{
  "n_layer": 11,
  "d_model": 192,
  "n_head": 3,
  "n_kv_head": 3,
  "head_dim": 64,
  "d_mlp": 768,
  "vocab_size": 528,
  "activation": "gelu",
  "norm": "layernorm",
  "norm_place": "pre",
  "norm_eps": 1e-05,
  "positions": "learned",
  "qk_norm": false,
  "attn_scale": 0.125,
  "bias": "all",
  "tie_embeddings": true,
  "parallel_block": false,
  "init": "uniform",
  "init_std_qkv": 0.0356,
  "init_std_o": 0.0076,
  "init_std_up": 0.0356,
  "init_std_down": 0.0038,
  "optimizer": "muon_variant",
  "lr": 0.00815,
  "lr_mult_qkv": 0.4,
  "lr_mult_o": 4.0,
  "lr_mult_down": 2.0,
  "beta1": 0.95,
  "lr_head": 0.00993,
  "grad_clip": 2.0,
  "warmup_steps": 200,
  "schedule": "wsd",
  "decay_fraction": 0.559,
  "decay_shape": "linear",
  "final_lr_fraction": 0.0,
  "batch_tokens": 65536,
  "seq_len": 1024,
  "doc_mask": false,
  "train_tokens": 312900000,
  "steps": 4775,
  "dataset": "wikipedia_en"
}
MLP neurons of a small language model. Each row is named by its layer, matrix (up: input weights; down: output weights) and neuron, and shows model dimensions 0-191. Each number is 128 + 24 x the weight over its row's rms, rounded and kept within 0 to 255. Numbers have three digits each.
After each neuron's rows, "fires after" lists the tokens most often just before its 100 highest values on Wikipedia text that the model never trained on; "fires before" lists the tokens most often just after its 100 highest values on Wikipedia text that the model never trained on.

L2.up203:130115087108107094108119157142159100120147128162098116130096101165144097132127100118117068142133101152159124094114099139182171121158126155096125092153130117132153158200126146134146125090134085109141148137131144114136149152159173133151145108109155086085191155148129128128106160101126127176147129143093086129136126150160125117124121183138135122139131154124085134147066114141124156100123127134123101132143146144136173082117115140120143131130105124091093127128121135100109131155157092110099124123108116154146118098146138140106106150108160154128143155083113149153127131140089150142
L2.down203:108111088106115137122152107107155138115146147117145166093135135153110162126156092146109098095129126090131109133149132152107111109139125141093119130155127119095132141151117123113160116129126105158153102123112124083086168156161100148100121139141169102084132187136136135125097116153117110198125107130120141117124132166140109101096110176144125158127126128132079137120088149136142124090100130156103114132135188137130125163159095117132151114155128111108098138176126128148109089120115139142181131134135168080161119157140130131107093145103099111101158138076132142159080142142183134148
fires after: " ", " l", "l", " L", "n", "t"
fires before: "k", "o", "ust", "ber", "z", "b"

L2.up202:139121157145150114163107160108132158093141122117123148130091135115196121150070138129087100139131097130132131109137112110134129124136131125141059141160122126130141125139153153111122121120112133089136143112146125149125156148141132179168133105153127151140078122143105152099180141132167164119146140108125144102130131122114127133127131116107122082134164098103128099096094084175133172135102079116125121087132114136116172085132186155136116110140151160066120133132114141127128087154117143096138189157115113134119104139106144103132088103120113146181101133148125130132172118117122123169
L2.down202:124157103128155132127131182155090102097143136151122071145111159196140153160088144131144125138120107108183122158118138105141159115103123156093130152125075097128140103196136156114134140088137130103114131135122139144118109115179069137142094129152124117140078131127124158097174156103191106134117089128132102153119129133137129121142111090141151109153101151104145134104131130138146111146159178149125138123117086099105098135131132158114107125114152091129120100099120152124127115139168124117099137137118096151110109150153114078131124129118195104145125153133108141132134093121130121112
fires after: " ", "19", "18"
fires before: "0", "7", "8", "4", "5", "3"

L7.up248:144122155142091124159142106133119107136087129157115136142143088080094099150126108090048141099104106108118120163131163070107089110128100133123144103101138154127146114125107092111104149133134131087124118116090113134124140111129165147163123131132143107125165158130123116131078147100134129122132148152129121149170079115106128126125108147161112129141176158159160114134138156090137177114136106154143130077099099139145142104104114138150117119119161178114144145145135189148107106123128145098119120143119154128118179120130121192155125142089117122115178137162122150109135128162143157115
L7.down248:097100121125146159092180157127117127173134161131158102132158165159138111104154095160103104158122117139167092144129137121155134134157125160181122174150154104113118163126124190112121127146103167126125082155147124118117145134120136116100135108105135154143094127133137135171112100155150083146138143133110139141112143151111143140073110128096110148092080122103136131105115159129124113117138081130151086107143124135149097115166157063107128164108131103127141139178100105137137105162103121153153110104131110126098117116130115094071086155124130097100100133146123147149128131142154099122
fires after: ",", " ", " in", "==", "e"
fires before: "ich", "o", "I", "i", "The", "A"

L7.up668:132130150097177134170153130148089102077127126153128129095162139146136119105135139153114126117141135112097108112118139162139115137134103124116164140111128107127139105152141110158097093146117154189097116125120128136108134167102123128126126097127135125100153157176119148128132147139158154158131157099108131124132146187173098065148117111086142087078157132098119083114163134128125100112158103109102127134134140147107086127128119136106123193125112158079162137150127145132121133161140122122124129126126136164121161143107145130130081101116171151068144123106070140148119113164105114087
L7.down668:167104135090101120153105119117092143146145115132103161143158139110164167135131122129081144119150138183180130152164107135090133130125140129119151151170121124162154174099135090154133149113105175121168114139125179119100112123147145142163151102142133087143145122130099117105122102131097137176123106092136127143099136108117127111111107124136123136137057150104166104116119113109123091134164138110111135142099123087187123101109142139107088131085135113126126092128116094108117120132148120119185134123151079101169094143125164124127093168143111136142135144120141144154146125164113097088
fires after: "f", "res", "%", "oc", " f", " |\n"
fires before: "|---|---", "ent", "man", "al", "ation", "|"

L2.up65:145126160120110114115126106134176088132146129116123102093152151137127144075151116183127055125054119137104126197113112135164127153141106147132151143130118123110137101121099134131157163183104144138119135133134153157158123078160108158137163092118120134133136166143115111133086090098128156094132101123167147135100123131128125122133131118097114124159113133166114153142155106095150178087151141143075115115122115123129095114133155152136144068126138132163107148112126125133160134129117110137103110161115105117066150137130186151116159116111113124137108134100147131106158121130129127125
L2.down65:151170108163136132109130158198150106104143131131159062127144110144088120108138159163113081133162138129155165152116116102153130146131150137135145119161116175145134070102147110108128139103101118131137118149140147130152155116144121128138137107117147106120114095123125167124121146121134125096100117107150125146061141130147102140155187088136123132124164155141148136142142085102143129097173129125099112144096121121112160120140099159118165114116107087110102116144130129119158123135081144135129173099128122120100147141128101121120153132113088107085088100136151203150149103111105119101
fires after: " p", "p", " P", "e", "et", "/"
fires before: "ent", "id", " (", "le", ":", "e"

L8.up455:067118111167108155144140157142115172116129154086135097182072133106154106079110085112089153144111100125087109101105154133130120114137149156110140129119115124121120103141139135132114138133160139149135160121122164135157120144153071157133129133141120118090152111134121132167136156099119129128092138084128160145115139142131118066136175103085143106118146162107108080119126138149095147111146126166164149166104123168128144132154144116139144175136129155150098124129080098142100070106104091146125138153111147160141101134135132100161138140106145106159148116115124117118150109107139096149
L8.down455:122149164113144102113161138136123121169127131142137165092150122112120122127135166134120144111101124121133145094133113090105140143157147120127129126076066098089120163121133121101105142136129159139099101126109131143127103146134153090133088145091114139106118117142136116195123175169161089117116138151146104125162145117142162163153169163160123091137116135142145126138144111112137150145106138106092101187136113125107121124154180158176164105144144151123116132101090122115083129142110129128108123151127120094125168143143123073132094126102151116124096125169086090130161114101067146113
fires after: "19", " ", "v"
fires before: ",", "8", "6", "ou"

L3.up526:152144134110155068121126124128134165096121134125118101183124165138119133111110105070101111139094147174102118105093121134155182149081131116169091122145100099113151113155151126150123138150111139153105169156128122127167125110110092173089147124152115151120152125126099123154124091131109140149099151121151132146150126111172126127150107143110149133142112112180141121125121095118096132159113122138113137103140131114113133140140170115140147118133146126128131091132106144162093152155140193100083095129100126128133110067185129133134106130113103120105100098121129164128143131139121190073
L3.down526:152157136124220113134154151167096110110150120070101139096115114110131107149106141098128125121083115166134111121146152133153137115081126090128121120133150121131153130095149150192148104093131139124108143155063141147111119149110095138093182111117106093126163106123086111108175151133141102136130139125150154148135174129119112145141092121173109124132097129139167130140113129087126164150139146129077171117103091118131133085138141183146163121101134137106145141120112131128102124180145097142126095132139127148128145116144130125145092110139098121091104152127123116141145131135106148126
fires after: " Mar", "u", " y", "un", "ec", "ar"
fires before: " ", "s", "o", " l"

L2.up672:101166104099112115139116121108126111128142085121161112126117095135118136143174115093121133115179142139168131130101101165103124115128117148128111106135167103122115142165151126125149171191106085151124123113127131129104180132103168156105120161117157071113127134168100148143150156134116158124151157137097139147158115128139105174102153147122141096104174148139124074117073108126108178108118111167166085149103147127118157123131148131150157145128136135096125144113153117145127138110132119136076134144132112108106071107111105137129134091135104133113138098129157136126152147157061157130
L2.down672:133130156113130137105116149145122100143113136093142073127126134149126119128134096140160178158147140151113162133134123097136107090111186127106099115122134075088131147130147138123155116121144118129130172112135108177096128138175109123115074154144186118145139119103117124145140152115138115134135114130104144122140178118137116114115163150126107131129129144185096114115137082112076123139121111129143145136151141109131145128117119082139213113079080146138111130104099108147146160107128121130143158108167146146147120122095133146099103077104131064120139187115122138097135155150128141153
fires after: " L", " l", " f", " d", " m", "f"
fires before: "ber", "k", "b", "el", "re", " R"

L3.up260:141136148160122113168146141132122161097114148088129103146104086111119137181114133109127141151154105149146134100155121086123130138081114163165157122147125136127087107069147103113117121146108171148127144150123097165131140161141135166161125081085140122131119130144155135158115120105076133179150149139130138138080068072148113118134121134141113139144128130117101090111146111124106151137113192137124156125146167151154110134113136090078151135165153133098122143132140122180143127144141142142111112120116166128120098128152084147095110137128116131120102108111132146129110072127139186123
L3.down260:113066157117087122146121125121140142109149138136137100140136175112126109090118127159145113129144155128100118118134163158117124167116100154146102099151087133115154092129150147114100147125129117127133152155174141121103115115067161135123104141126184129143130139141133135113111126166124174149140152149136111129117120085123135131089106141134108105159121071094134177109145121095119111093119140124160122136133128132147136093095118127066106178106157145179133136117117118141091122119134124105106145126110124142255119154128109143115155114123143140112147144128126127118089135113129130168
fires after: " h", "l", "h"
fires before: "e", "ing", "z", "t"

L7.up94:143103129133142138078119161175110078130137167122073121159078135123128137152154132097110142111126154126156168096135117110087146139082145129097180093096147110112124135139117114103126152119109113107125148125175125131096097131118121143169111109145171103141162125081166135178128119085120140119171117112155147143117171110089160082099170162121131130142164103155114115122135119124108121129115121182136128147173144115122137121094100124136099110154166125129124164127106121143139195146149154143106113149105134128143091103128146135119111163127112107109139097109155082112131151115137134118
L7.down94:138113119108090145174134140099096150140130165118144127125138125157156106128188115135128165120141123164125093112120092136111113128148108161131154086144108113128117159105153175110084142146153154113164160134113106142139146124141108121116111162104099151149139114141083163151154122109095145109077124127152169116144131098130137136105113123104129180160099163097073140137126117128145092100104112155168143137108126102167153165124134159158116147146113074156127119137137138137146124107095108144124133155106085132146138064093064117157100135130145086137141135115138101129160117084136131107
fires after: ",", "ter", "re"
fires before: "ich", "o", "he", "i", "f"

L2.up617:143153146134099116122101107069145128129119107115128138112181130120110151096147150146126131137106110170142133108129128112142168143183146117151133075152156156168108164153104109153124108098136150159097134131107126112157145139160125170129127112149114081082168129126167090124140102128179107114136180104137080158092128118100160124091127123096138135102088115132173100135125140112116131134135152109171180126142173135095099102113125137118131114079098133100099162139139151166092154134148117134139112135103151123127109145106113118157094126108176105114079123116126128104121118102137120161
L2.down617:144136162141120134140134116092107139123143076118142165127160113100127171127164097138114154142137122139163139136122128111111137113187189136131099095113158131132111137139145122203181133099145146148081141126147147103137097126164122130104146110134095099099151126158144146132110153145143156094155118148158107170105086117105160104120131125117118134083076131121151134109111133096107128154151159101151142133113188142118124118108133123130110107135095166115123127122112144195069155122124125126104074136103134112103127138115097127123095106128163086122104153125125113115099108103136171155
fires after: " P", "y", "et", "u", "P", " G"
fires before: "d", "f", "p", "g", "v", "s"

L2.up401:134161144154168154156097154152131100117120147119162130124132113124152146128135142121081122171117100132153114146176131104100117119150116103171142091138098091150142165132156130114128112115111145108099105109147128125134130142162131130163181077109117098106111146122132139132139100122187103117106108108122130150131138148164128108113136131162101088107123139097126090117074091145167157158150142175116133122102119122118126109106118137125134133158133182115117122135134148119082122113098119179139098125140099060139160167144126073147106143124138129177151129162125132152182106132120087167
L2.down401:144124147111152177145144158126108137061119123119141118141131149104175164135153102103102091122159137113139119137120116126125102121111097133134103093100134129117117184128123144146144101138125112115160075174145116186125146180146120104148107172158111099138096098108133120075133128123143114124092118099127133128132163129128127166127083141134128139161100143130125160134145137150151137154182143111139126124118094190087145079113134125112104127081123109135105130130134155084079122145090088138115111148107116089145151164107119116175115138149164109108125106144164126150152116158141142157
fires after: " ", "-", " ("
fires before: "0", "1", "5", ",", "2", "8"

L3.up97:173162079113123129131169117124103150104112135122082122115125121160124130135110055087116141128154101138134142127101113110124129134112166119129073130163100083110131107182157105180104142163166085124145154144137131139144133122135122119118113149137114117131182164162102140176091140142120145112103135138157137131121095098148155160145117111166177130085129152136164154109148108109108166115132151142086119146126113142105110106130118113133157096157108125136123130104113144176116172084155149097123121076103122126140125112135133089119134104119081160101111098112143157123102138155124137129
L3.down97:168151128121140102086112123126090122106132108096142114158161128127130127143147117142144102146097106139106155099160133128151131141091144142135126156109097138128099166085114133122170122131114119117156164163039170121098134183100119136121154127115158169116131100102081123102121133134128112155112138168109148172130144138130092126124122132150157159165140142178106110133134126135137098138140147106110151128104099120063115131131113159120146151108104129097049142118128155135137143195164167155131173120141119143125104108114134126118065111128127135096148116137131109116112093132122132146
fires after: "u", "ar", " l", " e", "et", "2"
fires before: " ", ",", " |"

L3.up672:113123144121099137112135091173134112107119113120136098111132157118137156093130179138160096102153147122145128118146133172076138132122162144111149174116135133113203087165140123126111112118084129142125118172127122126118118103178102125098149136164158116174154124158113123131126075156150119125135131125151176102138088127081074159120160114100145168154116151097119095143141139100095132133136143134150152130079094143124135127138145161121110124091123125098122128109098170080123150118125136111157135155135121153124125111130087079153139128155107136063114113153115100096147130123120105119
L3.down672:125075167146147104130130097129126111100111127137080095133158156169125133136156155125143139180124156098119092175112109119130116149105140117107119146117098171128108109143130153112103120125105101108169140130115113126146139123203122143171088115100151172094111112113160109127111143140130095128134097080098126130119132097130083102135098158133151084125159141144152145113126158146112091137138127113098099129125174153155153134148151097172155118144106151156132165137139135141152118149109129149110123084146143117132057149123113104135090120157122096132108160080135140171092144131141157129
fires after: "ub", " C", " T", " D", " y", "d"
fires before: "ic", "t", "al", "m", "g"

L2.up696:120126067118123086094156134082134112159082171120139136102152137114141096156120148127106115115149158130118132154146142138153139113119085115152181161159124126117139141150156074106100109122145111123142136129090131082165110134116162151112120139136095143139136166149147141122167111155120138162115086093133131125111148157089138107106163141091144168105141138116117119116148163174144122100137144089143133131107096118128155135086077133115130105114121163098167122134149151164141124102131109135151063149164104132135147131087157139113087137149095154091103093124125097155097116151139113108
L2.down696:112105136085121118134168116134130127144128182123124141119111106111132135136127120170086126142156086111153164171155119126147148139154130099143173133136127157131127147113136133150093120164145127119105146112066157128102143119135132165088176105143103139122135208142115116149116144154155143127140125094114135127141104129142125114136136163125152109081173128127128158154117121167078121118141149140172111131112104116122111124153103139110165144113127110089169169118153129111095101087150111143081095162111119173141149123105157103099105131139095150088095108126117131107063124100097108096
fires after: "|---|---", " |\n"
fires before: "|---|---", "|", "|---", " G"

L8.up296:125114155090134095118086112137182171168144101125100148082105163104110128139111155157128121091104123141145146169139169110152142109119119144152100128084116154137086104130122125166096094131141143176096133131163139100175144139118122105108163143119145134178113106133118162160119121155135080132114153135152149110156145132135114125143164161113127140114127138092120118141131109121117135136114141175121114145124146136145140125060117120157098143145173123097068150100103123176123143115134134135165106146102116124161107134076185106149099141087114095127119082127128109138135098134145126125
L8.down296:144156115109194136121122147116105163099167124104104136126145106122163171135128133107131133110160124097150150106145128122084124184089151153105145128131120122113135127088128090146175100144107145152105175107127135133119119126152151128107109126127111109155174131164136110160110115086130139117144094154135096113145131129099127109129131103088127110138120109181099122132114146118099144144120097103061134164120141117125129130117093136098136144136125150144172120160158135077188096124139139119126116119152082128131145114114119094156137133077145116116178172147109171112144191086129104129
fires after: " J", "ew", "o", "i", " K"
fires before: "ork", "h", "an", "al", "in", "a"

L7.up605:120170107119149181087097156109123124139161129165104131119084113113096133101145141136141114100118118132168149079128098155146116147126136145085142116080170126082101122156141197122142146130124096125096162124109104135122145140131090123125172125132157146094138136140135143141157109156158129157157140143073136123112160131143110150157164092168148152112131122165113094085119103089148104114118125154168132117136129158097153128142116106098100116112122117113148150113071094099145112160130157158167143125106135081112126113112138122107122135109157162157137119166145124117122069120130116105
L7.down605:072087088099141125161126155092136141101139123108150161131144134118117134100104116141094151140134135116136142117134149130166172109108171105112165126161123144097130141100088063136161134170127122080157106065127145116118116114141132101147131081102153167145142100123086170180107150125118162144118095155111122155108134117116115132127146161097117110114150111120126107125125155142129088119129169124081102061148147115101110115125122142152179145127139139098093119167149156125134150128161117141124154125142157160142133114110146100122134134135104124131112157130132109157158102139124104194
fires after: "st", "o", "el", "l", "ur", "r"
fires before: "t", "u", "ut", "ion", "v", "k"

L8.up609:148121079117145171119162122117138140123140124144128157071113138106106121119138156162131087146124157091149112147115108121126157158049145102130111134102133108157139122114133128048156110178132147138155125113123119120126102127140144157113139133157105117160161127119116151119170133156149104140115127097168164154099148110122141128105158118104122120157108119112089165178125153143098154145149135150076155134113158151124133103129135098163165098155138099167134066087142122107101147102127111140116105136121127104140111078111129090157094121122119085130140162133121157115112154147142108099
L8.down609:110123149087178167158075121092122141121111123117129115117151146115146115080119124121138174109113145150108112122117091143108086082137097149104129108165127074096112124128099112109102146124129104129084104136177138118133148154131149117108117088124180082123130148131141110144147173110115155108146128126113144094166137130133146093120135118152147154145125093141101119091160171091101133135095143158142133134112141123134124131100170134134121152112169155158145144165117147111158092174089118137110144097085150132169126135189109111169141139103150162109147128141141159124128143164127097105
fires after: " ", "–", "ary"
fires before: "2", "20", "0"

L7.up150:113123156124140146135146084190136147154076150110116172129166123108140150128159090162176139123110124128126165127105088105126153146105151136110105123120122137149138142147144123095136175112132140165116123148132101172130144187152134136099173136129122149087141146123125122122108151113140113143136123129112131075112118144153175161111163168133136139110125104170102129131083120104133120111132098123132135114128148119112119120121125138144132139083071136118103118140131172180139175149150114136151129174130132161105112079128124121120104091131104138136088133095059109071088110108124129101
L7.down150:107119128123147091154125160130125153134134133116118173116137116099137172125140129130122204120133130139155146082156113094086120155141148126135112118140187115115134126127188185159062111121101100122102170165112140146147108121145123090072120109134114147151122133153106091079130114134094141125127123131177157123137179123094116161116160117147132119149079132147089145153162095109082114079144164147092111101124131108167122108135102116098101139111114082134144128123149187166129127115112133125097157112126112136143130150123121116114132116136142123098125131126145101135162154141114130131
fires after: "u", " O", "n", " f", "c", "p"
fires before: "p", "l", "g", "v", "d"

L8.up698:128108137087136122130156180106136101110109120139120071124079142135161115118154121157163153147130152117147116125087114121117100111119094120090119105114103140116152077145122179081131148151146115152080126153140149135128116108140121138126130144138116098125145139119125099137161110143148132095158138108140093139128149093172098109145124105103155137103140125126133146144087088125063144148144151123150099103101117140145127157141170111165163094117173134082114073116148176122133121165123105085126107121147155131173104130150134104128142154148160123101168149155152165098142139105127168160
L8.down698:108172135067134111126124090136098126099130094143129117135087127142156114143126128121132150105125144122167109159090087134131099120137146138062126138141134116135129114105126111119121146148118149141113169098077158107170101124143142142133178093151150138112137098152131136133136121174105117103126127135093147094156133100101134125103185125124096091114089143153137164141131164092154099129113169140130162155096084124112120123162124135159125116157084130170193192127095082093124157140139093141108152156122130148101151134137139150146147139158137141115085135148112145117120129096139112137
fires after: " ", "2"
fires before: "2", "0", "20", ",", "14"

L7.up141:167082125094099151132124106163144135114149084082132120138118129134112128103158141150129098102146159117128133116160149122132111135090156117142162102110155106145144128097112123108155109105142137148124149116073122075136135157160082112087121137150138127159110091135121106149072126180114163139155133136121124153158129084156135138174126138153124176136143099135117161142186157110119136141140098164147124104146134156106106175077128167149122110130111113110109074116080099131106131110179116135146133131141088130157109144126151108155104150080135117131146119148089135142157113145158148129
L7.down141:120120115101107186125179137141128137116167147123124122067128122068088133106069122105120124126113104152183138136180182108126176135125142136129096128143138120128109104165112103123144150126102174111105090121119144087126112082145132155120091160169139152099146154130146138099131147126140140131139150148150087146141132145148135090144135101127105132163171163147118131147129123089111155148130144122129088086146093131102167108144133136107149097135146147119120142138176119140124095124127137127100148139165083124145144117111117104119067123166151100120124130102089112172151115115107131130
fires after: " J", "a", "o", " Al", " al"
fires before: "an", "n", "um", "a", "at"

L2.up426:119121120121157122085123126098145109116137131110131099151129161189140149120152128133149145111103123110116150111111147164131125170119105122147130102167140117140156153121153168126161098096105120139107132169088163130148110124104124128069141114145167132136108124125156129136094096170153118142099156156112078124148146112109125158094153108182144165127119188123162072156143066093115095138124122119107129130144115090172090116118144167079138121115139098163149165127111123160100142139133097113160095107102083133124127140120147156131130117125117134145144129120140153122114114072097115092
L2.down426:150148089165142115108129153154156130080121100153145191130094082127112145129083109168106121128124148118165166100134140143108091093124128105149130142090141116138063124090161153128162083129124118112097151110150128130130092123119147154143096106089110119130102115096143101103113127144153117134134099139136124143147149112139158163160126122145128132129113172145135146141124106095156172143111088143137139149168122092150113129155147162135137115113115141138177167152080143158101146126093122141095119132164119122137107100124159114107122118153160155123127102077129159116160132116150121054
fires after: " a", "or", " o", " O", "ro"
fires before: "ear", "o", "ro", "on", "l", "os"

L8.up358:100061100136088140122125130163182113112140116131129120117150116130130196158168118147164179128115127100138121155118094157122124187131135127112142098118137115112125203101129171144097141127151138140171154123134116092107100124153129151151142111129141132175097134118122131117151122110165156120099136120094139133112140150078128116113113146118113107122138115178103080117123067087139130180100147097111129084114154077180137118127109154164156116137102139152146079115139131144097124133104145097168141150098117126116118139116133119114132126161166106118152111112132128125118132135134126140
L8.down358:169149107080089112102160129117103121153120105103113110149108102166108166110088145124123185129130125130137126123113104152163118120101118109118152181114131145140123094096124130067101118144166153146162117135157136159137114112145172155157153104115126161133106101129077145134095091136143134145115122125168091139122106180122109110141106126151165142114149171171133097128142145149136179105118095104058128161115118122177102107147102107097098130119101102156144112149128125104098153106144124132140104112155190137133148126149123113144167111106101112114167138122127133126134146144145115125
fires after: " p", " e", "ro", " pro", " P", "-"
fires before: "ct", " of", "ess", "ic", "y", "k"

L2.up741:150095099122117105143130115131149114143108145130092129123136135101149125104156126103117124110167161149109089120096107116174130140140068123123165120148134126139120062165110115131116108118110155123144168119122166111072124103173178135117147136113147180133154140156153120080161137140167146122117120170135122108131161178113123107116134121129139137120119110112116124088158139151121107125141162143125140092041139151130133094114098159117144127073099140114154123124132125131155124119150099134114098148139105153114189126100130128150123140104153155076124116150099082156109101099159118146
L2.down741:155163157101086088128162163159138137121116127130119154132150135132125099109139148127127096103144122161133141141127130165142185106141117087154133150117155118120184104131143079139108102142124150103100159108109182130101122132133130151094146129130121153125180163150116083110144134118140103101142147109104123160110133114140163126133125147100133109093086129096135136095129108164100142121143113138159119118081118126132142159087114099130122141105156117097150132129147137111167120135131092120121130204152114106126125140086134103154112092162153157113111172132140058155095075113161104127
fires after: "|---|---", " |\n", "%"
fires before: "|---|---", "|", "|---"

L8.up563:161111131162134133109123072126093110119140125134174147130123116119147119076144147120127132111134156111125170108150145125127157111116123112091120105104115121097150135162141142149096123103161082122155118102136170100119090134132130114140132147112151143121152185142123100135107124096140123107076103138116095163102134139096086108132171122145164158133163158102125127137164125083106123165174133148122130153114145150130109117153170124109080169090111151134171091141120101141120127149098140140133121119164141075101123116084118120148113184197124120118174152113150112114138127124080141120
L8.down563:110152138126102129143106104101135196099141079115094081143115135144150126146113126098152130139127145153147130216109162076154096135122130115124130116132100102137152120141119136092158118128148110109129112138110196166122157113136103154166116102143094147155116162140137113111136141107105136102120166132119125099135127148127135111139106137128100104129176122143110114123122076128136142174141157087132139092159122115118131145126133123126163131087108101122174109168117093111129104089158182142116095119129121104174149106141118136132100125170123124112098128139176149156138148088146085094
fires after: " v", " T", " s", " C", "es", "s"
fires before: "es", " ", "al", "t", " m", "ation"

L2.up284:146126103133124129118163107134129160111080130108110114160112118148137122117154110115122122060124164202081103128109138103155167127101133126153130171130083138133141162163152115117104095155133130118102144111073173086167128121166131149097141153112070140099135128125140126125093111106105177153151151165129114133152103105126132145102109171133143149140106118115147086149122126136087112149124102148151132100166124108150153090129128148135134130120127115106072097136116138128113136179176142116081133140119168117133150101164156119140094163098140147137118090151150153123099119124116133131
L2.down284:187124072124147125125147142151066154118128128111155159114169130137133139146113140088144113156121091128122144131159095158117099097146120113121142149121122120151112136133123152142160119149103146122109072123121086141107137160140129181155126128096095091104129104139086141078147122138115118139120103178110139106131136115113148196098083122166097143135139189116137145115134141104157172133141113129122153108122098154154135127123145163132124135113168082090157109157151102091068113157142150143118143136106111124130119108138170138130121101079131150107135118141123098183123131119130122101
fires after: "r", " Mar", " J", " N", "u", " O"
fires before: " ", "ember", "e", "ly", ",", "o"

L7.up26:126108115101148134077113112147159161165141172066138117134127124119119136140123178094113101096085093151104124132115177152139102151167164158097130160088080153150126128127089117141108132152119122147133141164147116135126112123164147134128094135126105129167095134143103149132092123142124140103141125168110117135155106134161139099113131157127134107105130139113152148125121167147101103148128133103096162125106133115148106123067131157156176109147078120139141173187093129085117125175146130131148134133156120104126152134087114130108134113124088150130120107125124092102109094178089132117
L7.down26:143128153141156114127076097126112125094100150097107099126189147131135121162138145162134080116163129110091129113174154125120139123118081150137147141186127136146122118148111140126129097110160124103096127162209148078139132089133146157158129149124175122143092102078108111141104131120128125136133120129175103143149115130126080119121177117123139135151110080154140149135108119137128136126167074108140158097175106134110156093131150139161141086144162123132150110108151099105146138105089115131113122141127147142100143142116137113122122137136146098116139131097140129131093090151148072137
fires after: "f", " p", "if", " P", "b", "d"
fires before: "ent", "m", "id", "n", "en", "man"

L2.up586:117118099076086141110106153125129130132069163136168155113164110115145166101126108162101113126131111125115149105119114142100101149134132149137119127139109105155086122111125123151115142093168104121136147165092150133066085097125172133135087108112080156162092140153160132136123149189127094175127087151112131134135099156124118149099120166153162139142132123115111133100119138155136145125120126095150169131155071127118116117109117163127111115109099132149147113136132112143159153152134135108143093161129133174085142155132129088110133135134126139146122103068166096113123112125128170156
L2.down586:148102101135141177150149115133103116093137112139151088070081150130176110122115156147126121090135134150120132131135113165097089128099125126137132134134100127125097108054107108148092126122128117081152121080104170135167133099127154131118136118108117119120159121086118111105139123142103148179150163090127172161156143150165126132133116152193127149144108160122133117158129079158137097133134114144144141107168126135148098140163148098100111142125116121089172098102145121149112150131133130135129146112139160131107109185133134122142156162157152147103128140112096109070122095112135138133
fires after: " P", " p", " T", " C"
fires before: "y", " |", "id", "is", "ic"

L7.up634:126123137150125131137141102097143181143122131109107102100113131143164120120115135178157131097110120131122121084112106146105106162145089119154149066144144138152113113124131115146061206122098127082109127146134123158124116138132114150136143091124170104119129127159140151134136139156123158117152092139109163134127125139119101137139130116140086166131149123125124103134076196143097120126167129139134088140168138139144146121087133123111115140129093157146145108146196147134111154131151126135143137141175116070121146143113136127111133097142119120052164121111148089109142122082122140113
L7.down634:125142138171108143122118123137151165111093132104115151128120142107142112154121118124171154153155166094145111129093084133116096098117095144157114115124108167150203088167147098167119133123113141089100118165129146126147090155126128153143129121142155129124086132132130134116109119098156136145172103108114112076176150088175104108120122139179146148119151131139101111126109126138107125156081139139120113132141124137158141097116118138136131149080092118163160127131153124114157152119147132087092114069104130101146124096120108133130151102138132122104149165155146168145159070093146114106
fires after: " h", "l", "f", "t", " m", " c"
fires before: "ed", "e", "s", " the", " a"